config = dict(
    vocab_size=12234,
    norm='rmsnorm',
    norm_eps=1e-05,
    final_lr_fraction=0.1,
    batch_tokens=131072,
    seq_len=512,
    steps=6689,
)
MLP neurons of a small language model. Each row is named by its layer, matrix (gate and up: input weights) and neuron, and shows model dimensions 48-143. Each number is 50 + 10 x the weight over its row's rms, rounded and kept within 0 to 99. A neuron's up and down rows have the sign that makes its largest values positive.
After each neuron's rows, "fires in" lists the words (lower case) most often at its 100 highest values on Wikipedia text that the model never trained on. A number after a token or word is its count.

L4.gate450:44 56 58 46 56 52 55 63 34 60 57 41 45 55 41 48 54 51 46 62 41 63 52 58 41 49 46 43 49 49 42 33 36 57 71 56 48 58 35 33 65 53 56 65 43 55 47 72 39 58 59 53 49 46 41 62 34 53 57 64 55 48 44 61 62 51 49 67 48 58 61 51 33 41 34 58 65 45 64 44 66 57 64 55 69 63 36 35 53 73 67 62 67 53 46 62
L4.up450:49 48 49 57 64 51 71 38 13 37 54 61 47 58 50 37 51 61 37 52 47 63 53 58 43 47 57 37 62 58 32 66 40 52 64 54 61 43 50 47 52 47 38 42 49 39 65 46 57 49 26 43 44 41 55 45 56 59 41 49 60 57 45 45 37 64 38 37 56 49 49 50 41 40 59 49 34 40 43 34 50 54 65 52 52 38 34 44 54 48 46 59 47 48 45 40
fires in: "a" 56

L4.gate1229:46 40 56 49 35 57 43 49 44 38 44 45 71 57 57 49 55 48 44 65 44 41 56 57 66 36 43 42 68 46 37 58 47 45 26 42 46 33 63 40 32 60 67 53 66 50 42 64 39 36 48 42 45 37 59 42 54 50 51 64 50 39 62 59 24 67 55 34 57 35 47 50 40 47 41 55 49 44 37 40 45 38 42 41 45 42 61 43 66 56 52 39 48 38 53 44
L4.up1229:35 54 35 39 48 56 43 67 46 52 53 59 41 51 49 43 58 29 28 48 66 60 63 58 50 46 30 49 31 48 62 50 60 53 65 52 50 48 34 43 64 48 54 62 56 46 54 58 44 57 59 48 67 41 60 36 46 47 39 37 46 49 57 61 53 44 67 52 67 49 40 71 46 40 67 43 51 59 36 60 50 55 47 47 62 49 58 51 43 45 51 60 48 36 50 60
fires in: "and" 66, "to" 9, "or" 4

L6.gate183:60 55 41 52 55 35 35 56 49 52 46 47 35 40 61 41 40 53 42 37 54 51 38 53 55 58 39 49 46 57 54 48 42 47 48 43 50 46 55 54 49 48 62 62 53 38 57 54 48 46 50 45 60 62 49 55 36 49 61 73 48 55 55 66 42 49 63 45 54 32 43 63 37 52 64 46 61 50 51 63 43 56 43 73 55 58 45 46 34 52 48 54 52 49 49 57
L6.up183:46 53 43 53 53 39 58 51 54 63 47 47 54 43 37 52 58 44 47 60 40 49 56 32 45 49 33 44 50 38 45 51 44 41 37 51 57 43 65 53 34 51 59 27 42 58 54 59 39 49 48 44 50 44 53 70 45 43 50 65 37 60 57 43 50 54 57 51 58 39 51 39 30 59 74 49 71 42 55 41 52 34 51 66 33 37 40 46 52 60 57 51 52 60 49 56
fires in: "and" 61, "then" 13, "later" 5, "sometimes" 4

L4.gate126:52 45 36 45 53 43 47 51 40 42 51 70 44 58 51 54 66 46 57 59 53 44 41 62 55 70 65 43 53 49 67 49 52 61 38 46 56 34 53 45 36 64 50 57 43 60 48 59 44 37 47 45 44 49 65 32 44 48 56 74 61 66 45 39 33 69 49 38 45 53 62 51 49 42 44 68 51 67 56 65 52 38 54 58 48 51 45 54 31 42 36 61 47 38 44 46
L4.up126:33 66 30 32 42 53 42 57 47 49 42 55 59 47 57 37 62 58 59 41 44 47 51 42 52 56 60 55 45 50 52 48 40 55 55 31 47 34 49 50 37 60 54 61 59 48 48 65 37 61 65 52 44 46 53 49 52 38 54 57 53 42 57 46 49 47 51 44 53 41 66 40 55 61 67 49 76 40 62 58 43 26 61 34 64 59 45 46 53 49 68 59 38 49 45 57
fires in: "and" 86, "then" 5

L6.gate507:64 61 36 46 51 39 64 61 51 60 47 51 50 57 49 66 44 38 44 45 34 70 65 43 56 39 65 49 52 60 67 37 49 49 28 41 64 48 43 54 60 49 73 41 50 48 58 57 57 47 55 51 69 57 42 51 42 49 53 63 36 68 57 47 63 45 43 49 53 62 54 62 60 50 52 41 59 40 27 49 50 53 36 51 46 59 46 43 44 40 68 43 53 56 41 47
L6.up507:52 36 39 34 64 37 63 50 46 44 39 48 64 54 43 57 60 57 51 42 64 60 52 51 46 49 42 52 56 57 42 44 45 46 39 36 61 52 42 55 67 48 55 34 58 40 51 60 48 61 24 42 63 63 38 44 34 47 54 42 28 50 50 63 47 62 50 53 45 38 57 54 50 49 53 34 46 24 48 63 57 46 55 56 41 50 61 42 35 62 57 44 39 67 55 50
fires in: "that" 17, "where" 12, "because" 11, "when" 7, "however" 6, "if" 5

L4.gate329:41 41 43 44 55 49 41 39 36 49 58 59 50 59 44 69 42 42 39 66 45 47 63 45 55 50 46 58 30 28 70 50 65 34 51 42 46 66 52 69 46 66 52 54 27 45 58 56 51 32 56 58 59 48 33 43 32 37 49 52 38 39 51 43 43 58 62 53 51 45 39 67 57 70 52 51 55 37 70 63 42 59 53 56 57 43 58 34 69 35 41 69 39 56 40 45
L4.up329:38 58 50 29 40 48 55 52 50 37 53 62 61 71 36 24 62 48 37 41 55 52 54 45 40 54 42 57 43 44 73 46 48 45 41 39 63 58 40 46 35 60 56 47 36 43 51 71 47 52 64 49 44 44 44 45 53 43 54 66 77 44 56 53 46 41 43 39 60 52 71 44 52 47 52 52 44 70 50 65 55 59 52 45 40 53 58 51 43 59 57 57 48 43 43 56
fires in: "in" 37, "on" 11, "died" 7, "place" 6, "out" 4

L6.gate165:37 54 47 64 77 48 35 43 50 68 58 69 42 42 51 54 55 44 63 45 42 64 58 66 52 39 27 47 41 69 53 53 62 47 53 63 63 33 36 46 46 67 37 64 49 74 58 45 36 60 41 41 53 56 37 46 53 44 65 35 30 55 51 63 48 72 67 50 37 48 46 46 52 46 41 36 60 48 42 49 60 58 54 53 68 50 51 37 56 57 30 54 40 46 46 66
L6.up165:40 53 58 65 46 66 57 58 34 74 62 46 61 56 44 62 50 51 51 73 32 57 44 48 55 58 26 44 59 51 45 59 59 56 50 44 49 32 50 34 52 59 50 43 55 60 55 45 50 56 53 61 36 60 39 26 52 52 57 45 49 48 39 47 53 49 57 57 43 53 35 52 40 44 38 55 50 50 49 47 54 67 65 54 65 49 43 32 65 49 49 46 57 55 36 59
fires in: "is" 26, "was" 16, "two" 6, "three" 4, "an" 4

L4.gate1094:58 56 38 51 38 52 43 53 27 38 60 43 57 30 56 31 55 30 55 59 60 44 42 49 40 56 47 44 54 49 55 62 62 62 57 38 59 70 58 26 58 51 44 58 55 54 71 65 42 52 43 50 60 49 54 64 45 57 43 56 44 53 38 47 60 49 31 53 52 44 52 31 56 41 44 41 52 51 35 56 49 65 48 46 47 50 45 44 62 56 57 44 55 40 50 51
L4.up1094:45 36 36 61 37 45 55 60 43 52 45 35 56 56 48 58 71 53 60 50 54 47 34 41 60 55 61 47 52 62 62 38 71 44 46 46 52 29 48 39 53 41 53 45 46 53 36 62 42 42 42 63 46 42 54 44 54 45 36 71 46 41 36 37 51 31 45 54 60 35 57 50 56 40 37 36 61 39 47 52 29 48 70 47 53 45 43 64 58 55 54 48 58 42 42 25
fires in: "while" 27, "after" 21, "where" 13, "when" 9, "still" 6

L6.gate461:52 42 54 44 53 63 54 49 63 40 48 39 50 45 53 42 65 44 62 42 39 55 56 52 52 59 45 50 44 51 63 48 40 45 46 54 58 64 59 34 77 58 47 54 61 45 64 59 58 35 53 38 53 42 44 53 52 60 48 45 50 35 52 50 50 32 42 35 33 51 48 39 45 68 52 51 48 46 44 57 47 48 53 53 50 41 49 57 73 49 35 69 44 65 41 45
L6.up461:53 46 62 69 46 61 54 44 44 64 44 34 43 59 42 49 42 55 64 55 41 49 53 59 32 59 65 33 29 42 46 44 28 55 58 59 50 50 59 65 61 47 38 48 51 62 61 57 50 28 41 48 57 48 45 33 55 54 53 62 45 56 33 40 47 70 37 41 50 50 42 54 55 38 55 43 53 55 51 35 73 34 38 59 42 59 45 59 52 67 39 60 49 53 39 62
fires in: "years" 21, "year" 19, "long" 7, "weeks" 6

L6.gate49:44 54 58 68 45 43 45 47 62 33 51 60 40 39 38 66 66 60 59 55 25 51 67 36 49 45 54 40 39 53 47 46 55 73 43 51 61 35 42 46 49 56 53 58 59 66 56 55 72 37 59 50 56 63 65 48 57 50 59 60 45 66 41 63 52 55 56 64 49 51 52 38 62 57 52 40 69 51 64 60 38 44 49 58 37 41 42 44 23 54 63 49 43 45 78 52
L6.up49:69 67 47 56 55 50 41 55 38 59 37 49 49 32 52 38 54 56 53 50 51 40 56 51 55 61 62 29 63 57 66 40 39 32 48 56 59 40 38 43 49 68 52 55 71 56 55 56 45 46 58 60 56 40 62 57 63 51 67 62 42 42 45 45 47 49 57 63 63 56 26 35 60 36 37 50 50 50 57 49 63 36 52 40 50 80 32 34 50 27 49 62 51 46 56 49
fires in: "was" 51, "being" 13, "a" 8

L4.gate410:56 54 43 47 38 70 33 53 39 26 47 43 49 50 41 52 67 51 39 79 51 73 40 48 38 44 45 40 62 42 53 54 39 56 59 34 50 47 64 39 49 47 54 53 55 46 74 69 39 63 41 49 57 40 61 52 45 37 67 40 54 26 46 64 47 52 54 40 50 51 50 30 37 54 47 60 44 50 43 47 65 52 62 73 49 43 50 29 50 56 51 41 52 47 58 32
L4.up410:55 58 38 50 61 54 66 52 57 44 51 39 30 37 37 30 63 38 57 55 48 67 51 53 53 67 60 55 55 55 73 31 43 63 40 53 37 45 56 24 39 30 62 46 38 61 55 63 31 54 39 62 38 40 55 42 53 37 70 49 60 37 45 39 29 48 50 35 60 52 61 61 53 50 69 62 48 77 56 50 31 65 53 54 49 50 35 41 49 49 39 45 49 41 46 56
fires in: "and" 80, "or" 7, "monastir" 4